{
  "num_hidden_layers": 10,
  "hidden_size": 192,
  "num_attention_heads": 3,
  "num_key_value_heads": 1,
  "head_dim": 64,
  "intermediate_size": 640,
  "vocab_size": 1517,
  "hidden_act": "swiglu",
  "norm": "rmsnorm",
  "norm_place": "pre",
  "norm_eps": 1e-05,
  "positions": "rope",
  "rope_theta": 2380.0,
  "rope_fraction": 1.0,
  "qk_norm": true,
  "attn_scale": 0.125,
  "bias": "none",
  "tie_word_embeddings": true,
  "parallel_block": false,
  "init": "uniform",
  "init_std_qkv": 0.0361,
  "init_std_o": 0.0361,
  "init_std_up": 0.0361,
  "init_std_down": 0.0,
  "optimizer": "adam_variant",
  "learning_rate": 0.00142,
  "beta1": 0.9,
  "weight_decay": 0.18,
  "lr_head": 0.00639,
  "warmup_steps": 554,
  "schedule": "wsd",
  "decay_fraction": 0.899,
  "decay_shape": "linear",
  "final_lr_fraction": 0.02,
  "batch_tokens": 16384,
  "max_seq_len": 1024,
  "doc_mask": false,
  "train_tokens": 157900000,
  "max_steps": 9638,
  "dataset": "wikipedia_en"
}
MLP neurons of a small language model. Each row is named by its layer, matrix (gate and up: input weights) and neuron, and shows model dimensions 0-191. Each number is 128 + 32 x the weight over its row's rms, rounded and kept within 0 to 255. Numbers have three digits each. A neuron's up and down rows have the sign that makes its largest values positive.
After each neuron's rows, "fires on" lists the tokens most often at its 100 highest values on Wikipedia text that the model never trained on.

L3.gate184:152070115116059145116111122166119103135129030040073106137137144147072129085142101096141137126128179098117095046113169099128102124127175124090140127136172153166134128145109095113135056138151089134117115112081092173098117128155138104133073090123156122180172079128168140122063146126117120098138153134109166098106174123137180078130187109153077111107151133116108122196156134144147053172131150116104124112119198200077140155127122143160117102078096142132139169135133104146182107162046089164128093135167137172113184188141121090156107118100142163121115122151101117132160105157086142155
L3.up184:080121084165109137110135110100152109097132155102119128120140087090103226149155112135063191128160065125111130065111159112159121129154159125120145068109156102161124172122086111117132100162135105099089159071152116119117141130134059118128098114165133118151161131106088144136142154159128094142094141094129137152141203103122143157140134093149146165135122161194203140093088141070115095135176079128061180137097181137108157144150138179113098092103131141103086137170108121119168089100087074163108111076190086091091111116142107154143080178097154122117114082099111193129182211102155103170
fires on: "ain", "ch", "on", "ur", "\n\n", "ter"

L3.gate447:163135166121164133193188073065153145174132145169158141150131133170183120163137116118166060070137187098063092115122085116098121132120137142096115159204169063141084173113121129171074135086153169137165137101088074150131090097205124160167163142177125096184175135123139147183135096107156134074153125099153071153157103145160070120122135095138120105114074146119112192114132139149092084135202188119156166124166055132155145103121104103103149116087122157082121134119146162074158146116148117121107185140106169125173124144155096124133146149149142090137159145123162126150132143126092114140
L3.up447:136155130149166155115106134071138105120178154161152162136139156126089213164105083108073140053176054176130133103111157129104093105170115148195085167119152113139117132154128051102149148100103133118156111086128104180090119101154035137162093132135146124123146114140144143127121097145125115142129129130152182101156155172169173171099092123085168118040124096147126142157141143180122138135153091154129156078122150106131150137096107140181171139131163140160129114085133089092175189064094172143083090123120151148133136148139162063160097126156180133120063098143085155103103099055123082149
fires on: ",", " ("

L3.gate119:103123112139144116134132149099102095085118125098105137121151109092104153073053128170116128130085125094129168122129112152108090152106149071090214159164135145109128119092154219123164103120081110137140137132115169155178082082116193250097129117073145130131075136082162162045140152077124080090066103137069169142087085156146127126121123115154089133126144159159086148143113115093153156171143154126162122143110092123143133094110155086090166171162101106119101125042123141174093123111128153112140089090122132099137144134152123115152137131088147142102178195147080158138137074142087142172
L3.up119:192122126089111074147086147105079051098121138137153095148102116164172097119135165146127140140131058119115088078145149110200097098103113160094097139188147066115087162177139171105135115154105159133163103145144146108090098162149149184147104139138117092144141124111117168087108130121148145086057110133136113130139119089154116129097154093071131179172072122154108161207103120081103142122157097168098094157114202109066156157146145184119147129101096106086092150138107149080134113137109162138127053096204108150148084122141061168110096137114105088158142082083139154155085141094077127147
fires on: "l", " cl", "cl", "ene", "ed", "n"

L3.gate240:174088087175143106127173102142090095142130144065161128135098107096152120083125075167150098191127143096131123094125132076173149127143116185145123136150107075089108148148143064118153159126114164152107043078137108179102138117189120176174106156143122184139174158114157138165150079166099099093159097102180151107177119098124117078119111098171117132040086139146110126148094128079067128081150135141154131142197091094073142147188113129147092139096124156131129079134117103137136071105152143157170109097133097132171138123172053063185085124102115089147098128105082118136168148136146135114
L3.up240:081128068147196111164194125139056148107132160125171124154146140073119104183124112136118166123134062126170120142121131130139065117110149142205069103105084123123143107124108107091116210153122098117117073136126109183113143092203138136169125159159146133096171140143089121139105197062112165103160076145084117153144125091114218166127126105119114168158140125186121122134102101092140161153091086173148123095120095064123152110121132153156107181095114131122127102150135110123129077098073194177071131105119158119135143075094106055138132181090154081152123119180132131116151142122112132129
fires on: ",", " of", ":", "2", "e", "u"

L3.gate377:134106159119136122136107083089092135109192113135110180111153074157171166146119164123096164108159167142084127055138123087169093090134146112193116128107100145138125106119133171092161103131149169114155125115107117135110153139112123121126088117163111193159140169179110176109095131097167148152149166109166063090154121124087070131177086142127101132127078194079170133117124114110109121160111116132113183166163110080076084206120077117102138160118137100153157128132090140104117087123120125108070122224153081095199159110142160058131160146166096095139121124152097157142178125095164114034
L3.up377:125133164081143132182136146122071149125086108104138221130131158115097137150162121079091167152154116089125117162135152093112114120152147122108169135087171113106154191174134121123137137135154133184127113172158118108130151100142066194116137120164145136120104111126098087086120159054126150170139111142090032093128141114106133143150152125121127133154147128123142117177130099122137153079111199102113154157152153114115116157119165137077124096163097103165166121089143115051135159108127060169067047152174176096147141087136097092104129079150038129182106088099100085083163118105199086121
fires on: "s", "ure", "it", "ived", "M"

L7.gate212:123133144131144126108151130077143106081109132071090172135121075161131136110103158156149141138117191112111120100143136150123159086142179106170129166099149116169129062019132115123097133190116128086124133130081110104132094134132135153235141138104126192073139111132154108094144159092187095170093150128106129127147167139119162108112181159138132054145164155082127171142089114113154175095127171116156159052115169127099076127137155127100081148141067119117101117085165147150122168149169055120139197113072124161132125118142090131174124091171107135106158123153180209104179147143135139135
L7.up212:117175171095128069133079087153143155121153138143123137139106108134098122096110110169089096136136128063120087175142133152124174094196120161171187165110171088198103166165099074171129140138092121153056132109158122178184088094166114090116159109133119148144118132147146164089130118169106126142094146139145116161133109169119139151174103128115174132115107136104100178170105145182154097098130133158102133091123107117081096100156154130093080106095127097111084120142097071043169158127142142117105135144184141103148156070088025056067166119112078146141186141117091143081128121149153172099
fires on: "m", "im", " s", "s", "ter", "t"

L3.gate7:129146161157098121083131097141152064152174146146138101159110123123168177143122121079067109081121138154133137193110081133122111135050116129087096113105131041139162142157032150115064111138101130078122146169144082127188150105134150129195125147147152153131123148131115157160153142115111136137120110109110086141134144111095134105129157108088097128078132109099113112102136114198121120096141140099137104177078157115045138120112058166166063175109171135134142095167124132102173040162155090095139119167126158200146169124185114125104081148137169137156146101214115096106163091136105133142
L3.up7:180100084135161136133154087129179137098120074166143137096183121134092130153085161154127167172135131151170132176170096174169123132182176157088112107076051154105136061142106159111124149160118072146093187151083150124148138123081123148104120102120062131132181115162202174126154108095123102145104119150137102109107129161105084155098145150094135096140109123063114100135124106186158126087052143127153218135099146116095115112108148114140154058170086089105147100158146184140125120119158146086170157092126118115121113123174144159123146106096098112058163139111075174092144077129167068115
fires on: "e", "u", "8", "ne", " On", "s"

L3.gate215:126029104153170103157126102074092089134152089143117109119129088173134061131153117073102116120157148177136143178107146114139176152132092146083124162197140089175145153106147192158112098130107132155124146138129113088137114094137166141129110112109121153214171110108159158141131091094150168103075199060174118127199130123079150069182151173177130098150068144092053160114134187122144127103120115114126162148114176127114105176082127181175096147105071113082111127094120105100169159109110084138161136121122118103080173155144118131141107152148135155131130145155122154126175123089167109070
L3.up215:193118171127175123167127128092128078135121114163124145147103149160042087147097099104090099111128086077145125183182136116156185092141082122078137163198172133109119127128102114169146126110172095153209112128084133132164143145136132098187208060113154177141177160081142142105124136169123183127139160147105114120176099045111161096168152136171085098130114091102094106201117092140153097124149163088088133144074142098113167153122130125189104119063172144139106104091135110090112180122087125132177094110140147129118168146135105173101151151149108149152147109150175127082162104097128122101
fires on: ",", "s"

L7.gate42:089162142099153160135113157141107197118128048159180111123091133088106156147135097122135141128110089131135143138126112056101071109109135120145101112203094136132188148117151151132109091114179116098086140162144148087185128071100052145136136166107114155143153158122200099182155167124058154145203137103118157118098096155127135102145094124126104124132093123146144101124095168074126163085160118111151166095108096098069147106183170139205092164145121160075143169085172095096153073125154112159099187118142111091169159129150132141131108099083171103048118105108089111129088084121103083118
L7.up42:117135154103164143105143127169121109033118115125136097139113100085122131178139149105117152162073132133143095113127115096111125079126178113184120095153078136114143149168154120096154147131190106155056075145141148095153125070108077155090179111180077138144120163150192124150152143116133164152142085136057176134106096094115154087176132130114120152152110128160133180089126193106091149144170152156149194100106143112119153046165143067165102164159190108172105171153140163107161177131105065112114142146144149083173129140144104138091156106106189080080130136058141158103136138094105101084
fires on: " Europe", "ia", "y", "aly", "v", " Japan"

L3.gate219:148059090062094151121104163115166100138172129171095147098142115191154180108132157097129114188119137152107071182118150161161090142146173108160121127179079088068097040114178136142129147151088109103133095122065136161068144091123159109162152200092158132136098114112156181122087192094112088128093100106146184188145110168143134099093109137103104103092120100126112129134092102124081116154097157211150139143140116133083135122079106142133061149098072122161122137090136119113171109102065125142144150085071105171101147140110138131147114128117176165123115095114143157137173052116148133136
L3.up219:156119146129192151084145056195151127087134086128133110096134144160172079125113152122156135132130196153129165120093095108160115089058121081085155147107100115141156132107107124142117137134130089134087186174140132119162161107132124179132127090126056085147178118117152069140180140106103096085129131113143191108116089157059041105176169147159151145177152102128100145105111111111166145126106186150167175070133107151159081134155131141076171114149086097080116152160122171143148087138125139098159177180206118159127114114170177100127178084065109158102189117140129118135110121163122142143
fires on: "ep", "qu", "u", " qu", "e", " on"

L7.gate451:125164154147106119078087148126107103102153124117096151079145134106116112075085126124068140169118064128158196152102061143145169061135144148074137143160125145192119116147134099080155130090113147201138157136130127162146188152198154150113083146169143175154126110099144153105096140208126179126111155128123078086168123144111098091138156187129163128136105115112116148063069188132125125154124164106140149115134146127120152130131049126140095136174132142104149166105124146161170077093216140110076150122188157101159173150092067087165171129103127156141140148152130123130138200149071136102
L7.up451:181099131191159184165148198086141112109114124090181120078098102128104167093125057126106133097124157125147141099098131213090183088132099115148103162123130143096125059120184135137201144126120143156163136100129091161111083135202141161139122170130098177120154122138172142135153100131121116128142094133150102126117043120143113084189198116164120153143123109149146164186135093066129136131189138119121149107142157102159176108118139093130114162136145162104120114057087140141188155125109196181073116110154146159110122149065136083121099121137195128092124087102096164113129096134158127075
fires on: "s", "es", "ers", "ts", "les", "ters"

L7.gate349:061139104093146163115097188134144095113137097084151136157118127122124050081138129122145121115149122121084145059114126134080098086101139177110130133173111092160208109148121123133130185098144155110138131141088100199131113141130080141144119098119153173176104095144104109081134159140124125147122106147099130126117066148155103116169110092131095084110062055119112176135094158131136188080111147191120144114117099121174135084140129137116083173103077147146140195145136144129156128161034157121192131141137141181160127079149106086189067179088186083096099153143202120083101134135112140131
L7.up349:047159096157193132111124146151132100161131073152096165139143187163087083127147138085094148165157135127055144113135178136189108096173144078057121113075145098179133139077079128126105094154102190124124148162136135141155170073167092171111143073161147126132073137159124108040159110120155133181101139129160111126107174106082138127122130130142113113142139134113100101049172119099109117162131185139102128183132107104059141136101067107074130139110085136071092062135129126071117086147117100053123125141114134101124111122125156179112089165101122094117166169130139117125098125139180142129
fires on: " was", " w", ")", " were", " became", " ="

L5.gate68:086151169150181062098143095094155137142117135139061158173115108049138127085122176118130142096089069125131169196116164168123143120132105111130066103125126115164162083148186139143200097137119086130125164100129095153189172145175096096092145119148135132142193116093119131071099103065054067075107114094139076146131157175105065107083084156130109167125107136142101104141114163072089130156081154156111146150147162170136126128150118144167130100098113192107111136127138135171093110090167068125125127174127117129111140146108190114150152085109129122102138049134197150109161122129132147125
L5.up68:140121104177138156098130172090120133115112055094205132044123138101112099139145167188099152126156148142132096118145123182088101119168136051161162147126134120148088111079168053128182121094083112082161143096141081094164120101111045148078181112107149076098141062143069111094113183134191125116104147101110107110130125133126188083065053081094090155081127137204164123148131176127132132095105180145104154092112104145130147119116120092127156149102142108162132124065172133106080093144124116105131130106089136183176115144119156156121151116130124125120120173126120113118134154136148180095
fires on: "a", "w", "ah", "i", "ag", " |"

L5.gate358:118118079097140125091132132190156107075149105094104119109137157117184119152175123116096157081071192149154063185100139137146128102111131075153099191131127190135124076150128131131104065223124102216101096147087212169113127125148174132108095155189082101101177198113059100118130131122129106094067107159118183123141105116211096102126135092131162117144147135162096113145108155095138135200115111077161193167166166097159097094119145125179134108146107120168129131113100123121138111125117102125096100132113157160173093134144127114150134137135160139118125155123106159108104076093161126130
L5.up358:130108142171135191124181055114113107114113086118083163099124141112141101125135106151166102049118127131146110080155122079096159126169123160149072170084101155090092101159112155141071136125193106100082126147088067113139113070083187183111182121107137100112123079122074205153145100150104078104111142157150120122149088125131142110101059149088136130094155176086150144122135114097169143118138140072143141119134071185153097106165138079095129178103051103131123122109150118136100167197114107169110093102138153091141068084086139150169128117154116148090089088069109109133123105163152090134
fires on: "ing", "ed", "\"", "im"

L5.gate123:080127119142113117137079083156101105125152098160130086093176198145111154072115110160101161148121147157110153186062119135108114130126149142116141148185145116167140070087170140146164031156078153150153144123108154172119121185133114095140098182125100179118141087101144173119109191137142174107122101084131135137143139147170105098107158156164108105109129176095112131148101176108180082110138165174176095218122091149109074097120169141159073096139097158132080077090147146152120141135206131071147132139108130092139133109154095138175098128070158145145154120154109143103171075110054126173
L5.up123:144189112110091074124074165108120130082116153139153149125122142139139205084165098200184179136093126079113150128156156144132156105135089143156099117180177108162137189178176129124127073100110124157158143091082120142090088120149171123183099106143156124119133145122060114142138049142149134105100129170133193115135164121134191096139158113180146086127086161151130167072127159073111156144146113106102067125110086090101081142068149101109158109170078102119123157152150142157129118122184092127145085066125148168161109094131142113150092112125092127168173137081116102091145045133077141168
fires on: " |", " of", " (", " /", "}", ":"

L3.gate609:119156119164123161156058137152122140085133099116184130114168180110145169173035081094130186126152129098146164133138136126134121111120154140116108122121175167094180151103111125047123117126126088141108121105111112157104145103116127164213156155119089132119124161113115164101127064132103078174183134101107144191104105116104183116110108120121146075145209136065123139099144137150091124104061159169151098102090086144091068117145107142139183094174179163145148134099156133158072159143106124146120131148135213106138110155121193087147135093160190135128178164111075143151175099098125088106
L3.up609:088179169189122170121076134168146088121119154154135141184149141125128176161131095148171135080068091097117137118137124157178116117143156180102163130185185130085153126109122088129154197191167129135149165139143075101145119202150073091126090130134124160072135201087121074140125140129153155128108117087164089181118178147149130153123165129138085146100089151139154158126113127097135137128134118075139106118075136090057142111148138141131125138143126060190098095089127158171076096136143171118129147158126167127217107147157098067142107147153098166147138108200149174148151191144161150112
fires on: "g", "anc", "n", ":", "ord"

L3.gate635:152090092092103148168139108124177145143097124062107122143160199128122098111113096083127185089176102187129117124109117179147161170119079085131117215133116153157118067164189148098058103108143164159121084141018149159106135095153108148151118147128223104144120212085166151130120144130149122093123117156156102143160102104084132125145161142122142099093157129208137148169107129170082140088096146079190117169102139106130064117100110130120124095079139135109123146106084160122134140118072160107190077112142097114144120117109117114141094117149169097156110117160178111161151101140129110110
L3.up635:125107076096178228152104105124190134129182187117103081128145140135117145127149040098144146111150162089154127175092157208144108168185104145132124141080196100115170111104173132119119137126138143141138089129081061157116179100137144106142136124123105161099106155129147112086075108132093145131112108076144091144138113162126117102123134216114108048147142109127086133189115156088162127115132144165164153146083118143125136123111076068203104145132146107108190137142118060091128167145123113135157129083129093161139145165139119137167114186134174079147151098153118146084151067105160171133
fires on: ",", "),", ";", ");", ")."

L5.gate156:129126112131165129149077120078131096066182125110109101164175179139169119143062085147094114137096159161093120127095106125108154137147170158094112119171149133131148125183125130166022133141117042107123105155135144188199158151164143118174094163108085136173162110112182166092092170119172158142131099114132190119138075120112127134155170113143112104092144096144160146118121092119150124117115189119147139137159084136122114122149171056129126175101092115076137100127161093123092143102152146127148146131121142049149113094132097092140126231133081151099132091200116145125189094075172109132
L5.up156:142162128123118109126138174111220128150095121129090103192091133203112163134118143158138096165124183151147123117111109153177135067162083166097159146117116123120134140090144140176140149153129122162122127173137153161203135135182107084150153182106111150178125152187134156106179135075084177149085087130139174129137140105100196086156106099138129110197116141101108195201150114121111149110085128131118105127130140131147155075123164171125103090115091116123201111120095172138145114121171125147176126094129108151068111133097081090094119177108033136162178074121129171149176101163168132134
fires on: "ant", "ess", "il", "ter", "t"

L3.gate573:106183189099162129090085149135093146063121178109101157165134139136089183088118179118146179183093132125180192120120093090121115085166147067090160171097221103164165091069142098109118139179121127136150148166130153159130142141138088166137154116110157098133131121063135131111177139193169113158137146094153121166114100139166173107082130137100132118183089121150108126120114138146126141097111142177089133108142132128141146123096195156107091136173128112124153162158157139135138158152120039139043180136099129145141197126097106066125170177135126101082130131123108152049101105135111144171
L3.up573:140094132100123096097111185172029154100160159106144173066138175131090165125136107128162145100151148128165133173147140162126111101087155159119165103090156138126128092089113115106133114136151152169141140168087187130126078118174140127166121084123203085170099135099151170173125122142171169136098114091147168118078187118145154162174129139103097146171110092118123175123097103141139156171136097139091071071099097149205132081143172097117066199099095115128134128117073163122123100134096099128133158180164110114164095093133108083107107091093139154095085107090109096075193084129192149123
fires on: "g", "z", "s", "es", "on", "is"

L3.gate45:044046108124181087117182142083151164064148116121158141134107110117122093152179094136140157129130093159090150132148117129106126118121129117127112121157117104149184084079164181170123201209132123128139107108066124133136100101178150136185045155104144166178154142175165160129112148134117180085071126122165162143188156130121160102165159160134150116068090163135129104127111118144153123174139070117148170112138098089148126182147148086174131177110104124079098144144143129144134119092112122122167193163111172135154168145128104104120160090115192065086192101131126161177115165118142108132
L3.up45:049084120169172110100199094091130119100134155143150169161167175137089195128150134126132128100126115165119176125163158097103154131144097159075119060100118123142129142161149108163110217164175100083148057147078147108118146153168109139116102093068178141132138136158134192132198146186178128127082118150091192096190132073117163143117148185126155122134144151186085134166117115127111067127100077091170120108124120069190113157111102144150138169119141147116081136152076145115122148103112096105150117115133156104138065116165124114100171096143088091076140119094137153105130125177108106127
fires on: "D", "ay", "ross", ",", "ong", "ound"

L3.gate536:040126142139137127214147114089108167165136149141180127072133118136124144155064126141131119160146105161062125125143150158143079141162130113131091134125184121071142145119118093090112099129175078093089109115176090170176123138125131185109029121154111147159125130175164105156156111141108132137182057137098115096139166138132165064132111065109114111144109128113109189040121151170099122066120201153094143156163124157180113101141147123137154091104174175129135135062189103093139099106147155150083157174145201119117107136067127120120107113102112099095167148134125145115110122133125129167
L3.up536:150165092130139092180141135154126101108149152128104139141148120222145156096119142130146073125126105148118148135128114094160098131114176099132109121114101095074097130175155173074175152157153229160127135127117105163124162152175160194126085090155088159162158155118074153118150162101123120117132144130168119143113109164164155140101114156156113159172090094161139162133109098145107194145154195142121142146159121093114173163176130148013174077135087070161100080126131148096150125121059064144148149096164075158151127125083091073164151122092083121110081098073107115123109157127173106131
fires on: " was", "g", ",", ":", "it"

L3.gate588:084134097110099097112120169127115137081186133076180159096145103118119113119129100152172131085130053164128165115148138166142153225181126123158125092173146092149163128164133101117120148159140105082161098090080104124133112101090200162099093168134111167110124110112107150141221129099073158139090135109147127167122172121147140050130166142142069109126128158217070163075103132097140160185093128105118114122121140144141136161135129124123141120109115144123102118173148101101100116093118108134114140142187123131151120025128091151112218071108172145121103145141149121176089130171161154185
L3.up588:113161113187132109125142174092128103099144180099128161072136144096153076166093124131121106081139127107094144112124130153105105189121103114197158147120144124148170123136085071110099148092142119219155173111131090077171079132156123123122185133141173087095140088115091149147148100125137124065096114149078128148121126074114134112120065161191139092051153159086075120086121121050132146130163142101138144136089148187059114123135151168142145111107164129087222106133176115092206149136110106077110197094139136130103103085131150117095122175132124127103080149109120162172142133140136174108
fires on: "\"", "ird", ":", "ir", "==="

L5.gate61:117065136108156108132139137142145089141182112117107166111128131132107061112156156138139135115136118132072090130111153130186120106174150142090138144173205099127143125118181164139114137156113153158141163097104176085110116104159169116108064163130119154222175196107116127163114125069088116091039104104154124137118103141167096093176160120156154106181087133120084126163120138172082155193124115129094173146124067166165140107154167162107063130089110146141089114091129117142117093097151116161160095157152146147150079078123150102117110081073138171169165203111132173192150109107185137112
L5.up61:060126138087145134171079107078124142111118150115105164136128123167103100058133118088117095152101127140087122149209110124130128120133098085123096106127122173092144110121102147091096149140149084141133110064123200162152105131139125132139149115129167141156076151101121106110121139116165047149095133098109031087127113147127093129119101104124141112146148152093146052103104130112148085214108139155126091197101177138123166142145104079075101119127169155167124147138125096099165179104128041156156057148103139154126172122132150158198122131075173125168176143135123131144098052116152175063
fires on: "iv", "ed", "m", "ing", " an", "old"

L5.gate304:151116163107120120147102183117133123129109060135091107151119142158103123188104099070069155077167121141094074128129156167144061117162179133129118117119152088120152127148112136085140107102136127121136154134129109121142209089141139109157095151079124120122172164144182110152147207099111144123146122076089089124138093067140178136160128096190133106112143132104157136131119129084135130123129164161132175143148159158177088165130155129145090178162037136076142111169142134064146135168140109148112089115174081201140141209150175145114080130124113171140123086107074153217157101142154056115
L5.up304:102088181147153125101105122155120049131151155219119160168120157145079133148131119133111188123101156082173152141083135119068162054131097131107180105199148137119085195079105105096075058124126122106152110116163124126121090127076150053071147118136068146103124179134154083077163169097130147100109183099093129135150153101164070168152180093119113107162155131164137073115128100169187121151150135126151160106084147108121095104075126149182120140114137124118117133091117150123151151142122154120086093099141144115125126128103082152155140065113113082143096101099096078090103131126079068131
fires on: "he", "t", "y", "aly", "est", "th"

L3.gate424:090138115089168108180087108172152100096149178131118079190176083141086115159117126093095187136100075101164125121173106141169143148121116143152141147082189116130151215170144189147134126108148120155121133110093137134148137076152106141095148140135106075145110117083147107105171134145129110068130153187122165077108114072121139181104198158142180125114108139159073148087141182124178144090145120089119111081145129121090161158155127155138156133128099160105120155132117077157084143163152106074109128090109130078144158094103069160182170149080176167204118069150156153175168133113153093155
L3.up424:142112104063070117180166159123154152128112159156167152124124126130092133157104109120092172104183108159131147110132138095142124159127122093186155160171103116134091115120122169154109102129156115109163172118130110165086101089128152161211166106113127087178078092120141155135180103134163164129094100126147088179103145112108163139144182114082166101107159079141066235003143141129148122105178184112134088114148081136132148108134109128139123136127138130118154167093154129109172068148131103110138174124083113129087126098052118160145101103138162161152180142089175139145161152205125147180
fires on: "le", "ile", "ge"

L7.gate521:080087222148150153121119095127141064152156129131105153143199126113099196113150125090061152137084057077098070149111129114133069118167152115145150089152130093114138137127159091114112146136116113098102133109123138128093141115164087187052129157115123117147131184147148151111104058140120098055094128160176166099129154104167146111152169058133096093105109135081116116164093149148080201117104092095126126168103118094114153150122049166087149198122188115135162145123133124137108136112099167115183160147081122153144099158143083065146150143124123102150121136066102110161132185118123105147
L7.up521:179121147091140191190132133152156164173100068148137186143116089118109121135135097097095135070142144124158145123187122145156086179197154163167087133119122120132093174106082145146120137158125122126133139142111149148116115104177124191093086166151146065156109121125136097107180112083173071071138154070138102178087173124116142111155101109146064157160110079087161141142121132167152098084103116108141075123101090065177096122142091104132115123123189124105146117124051167078102121196126114130089151153080151140121123051093055154169124097125146086113111104091146138106090090135118073140
fires on: "it", "u", "l", "le", "un", "op"

L3.gate138:107081065099127115098091161149100124136182061113062071120144154178160154100125123117109084050129069143111170125129118119075153151125195106179134157176187108149146152126147117119103131173077143075144165136118100162109065100122128103172073137124129137182151112174141176127143117095099165104131165143131146138165121146176102154159118133130094129127105122109098204153149109083116160206129147114124131122089136171090133157097113125152130143148115120129151093198130122093084111147124079103115194166148093124061148096132101118068147102078154165110198051181136104148094096095105117131
L3.up138:088101170133125060078156136118143205117141094128080149136161102116104074144154082150198157109082173136101131143101176069140107112122175099089115095093069118149114110125182162152178148173175204126128133137141142117151112119179122110099111169137121093118137116127100137126090124115130109131145139097137164191115204108112162168152093136096114150161101128120104212093137120111126122126107143136085153131104192144170129150105159165107122078144088106118144137106105072105098166130165068072136110123168070105112015107134075056115079134155126131121101117117187172122112161151117119096
fires on: "ter", " att", "\""

L3.gate188:146114122172159130150104133147145158126117146123115104044119109113117156098104174132191229138112141076146135124179130164166135137165139155168139146150168168096151132059137104080127145179065137110152131131168095167157111123111111135115116119141096104144088128171091128123124054081107080055121129117185144166093161128147148167108178079072131166089092096103103170122137189174160156085086166111130135177136111168148112141116119150156123104178094193149170172146160153079105136143113141160105097140105159222098122123148150083115132098154099066151183083154093105099111113169152120121
L3.up188:180118117184075189145104124171111070150116149107146167162137149169134166099074116161098127150149137134193119160168127152100146112143120177146152120151132147146104134106123129127097108149156156097104135160113155128128119179106087193140109124112149182109123078152116112066132182130134127100135101140057137098128141118075198172150204147109134149163133081100096063132146152106122166140066151170116090157127199079083135158127136182125166096140100138206098130132145151137142139166078163084173094166154154198141147145110107142130059197106109082173157132156133077128140125103066142080
fires on: "ation", "n", "ission", " of", "ate"

L3.gate284:156135154141081143147119154110120134141153127164055104134144094121153104166092083119090095109129081130109093106085113123147088155153163170175087113203143099187114139138119140159153084149115111162106122166098084141174148136153109073078135162113128189188168151072195151185092157103153160121091126112135138150123116124133181094129136222144078087124076089149082094135091102104125162190125115135167120177165124066124189140094090114175080131099116126187136154148170105178124108048105123116127174165070146095116161154108112113114127152091149174079136119127092150134137130064140133114
L3.up284:152180140177097161128085103202111103131138151127133094142161145161157145117124129141069120129112162213181086186124116166144164107103103156175086124117176220163115117151098173152151127109144101139077072165101110146103163134109146094085117128159122145135150134100122143115146131107136115138174158159098111087117171103092109151104174141182122137149116104148103020161129107159131124097120056170135073097152153150085160146131099140167122154088126175149118096139091144139138108157098126136129159083057131103079218110107092159096166147107114142146123132156086083104174157057126192149
fires on: "port", "z", "lect", "ep", "s", "act"

L7.gate280:138110135085091146088148222141116120109170147126150093203116151065119133076131129088126146170131180158128114115130132158137097094151078115126088127181106095204117137110154123114167197151177137155090165159117116129097145132098151161124078112112093119146117142136111160133139121160143095142133141212188127168176154094166087108119065114167158152086122162051091158126105171174174190109145146110220156152118072131133087097110134157116177156108096138113147167118130128147133120127065107140139135123156101095178142156131082122180093148100149090143111115153196111199144101168129166124
L7.up280:136143121148154185174189153130179083117180113184136112127134129129146126088148092153122072108091091074111088173112107096114147137161136118150128147131118105067128119130089138114075171109075127138161149119148157144135175083133137197166103146123148119118066110090161172114097122120095093175165178105170127130057147123116113160155087153124077106172142107098039151104156191183161140138149151144131200111194122162107154163168087154133204107187125108146075093137127121163121182156102098169126148115174109091138158120123091121133140123103136112156122174094181128138160179114181156186
fires on: ",", ")", " =", "),"

L5.gate204:118118125141138124081164188118110096142151107122112117076172093152117121048081172078118210148118094078133147169143112179119050130100113147130159168180124112087079113116164096149104085153163143112126181098134098158064151143114114142158136135195107147178133172110166147075146128068147106116149141136181089159105131162163093098158139146143082138087109141133080133120097118072082175116118174146156088124105067124132148077128114168117085088044150152181156131041129148130080120079156172148079125132097125126104152126130150154134110108136175071093169111165102141154124099120131139167
L5.up204:129175116191109099119151127142107127120075134134149137184136114119094198107142092134084072105092122167097149145178123198155098113128137119155162116149208157105124172068171068120135119155154073077052118124100044124138141123171153159134123109132131095142185096089128074106083084126112130106090100139046058165115103083132153128072147123106137154159125121133143111163121127135122153142116172178126117120112142131091100150182073115065110141131152136170075123188139175168150156102145110114103168100155158133145132146162166112198117161126161122161142182081102160089117117123176184120
fires on: " ch", "i", " of", "ol", " |"

L7.gate143:142155138090107167159133130090088130190167096163139181119159133090164068084133130066121096077136119115102155154115188120139069114143163152116134102114164061139107166121098151173143148146102195119170122092106137091111108109112101154074100089110212079132146156213161107088175078081163128135114069061170173068150148117148117075139128157153068109079143106090115124093123114116102137162096152126145117159194121129167136154142105081134136114122167163136074185137124101099109097139124133169150118088137111140106113109198110106158090176158139119167099139123199084107101147138145152118
L7.up143:102107115123148150160144134157155143101073088146107134179075106095145115111029091102118154087133166179115123172104111088154118079150093130146113103140147094168158103140135140067122147129151091146138091097118073110098145100183162123157119141156169075123114212153130119133152093118075092142152073185199121078129171114190135112144038181143098149114127092157099117110125133125113134116138113132126139111183070125096136136082089095139151182140102110140127159073167116054128080085060161098141077104172155131118101106156189141120099109119156072186073171124133097118126115134122118136
fires on: " f", " b", " (", " l", ")"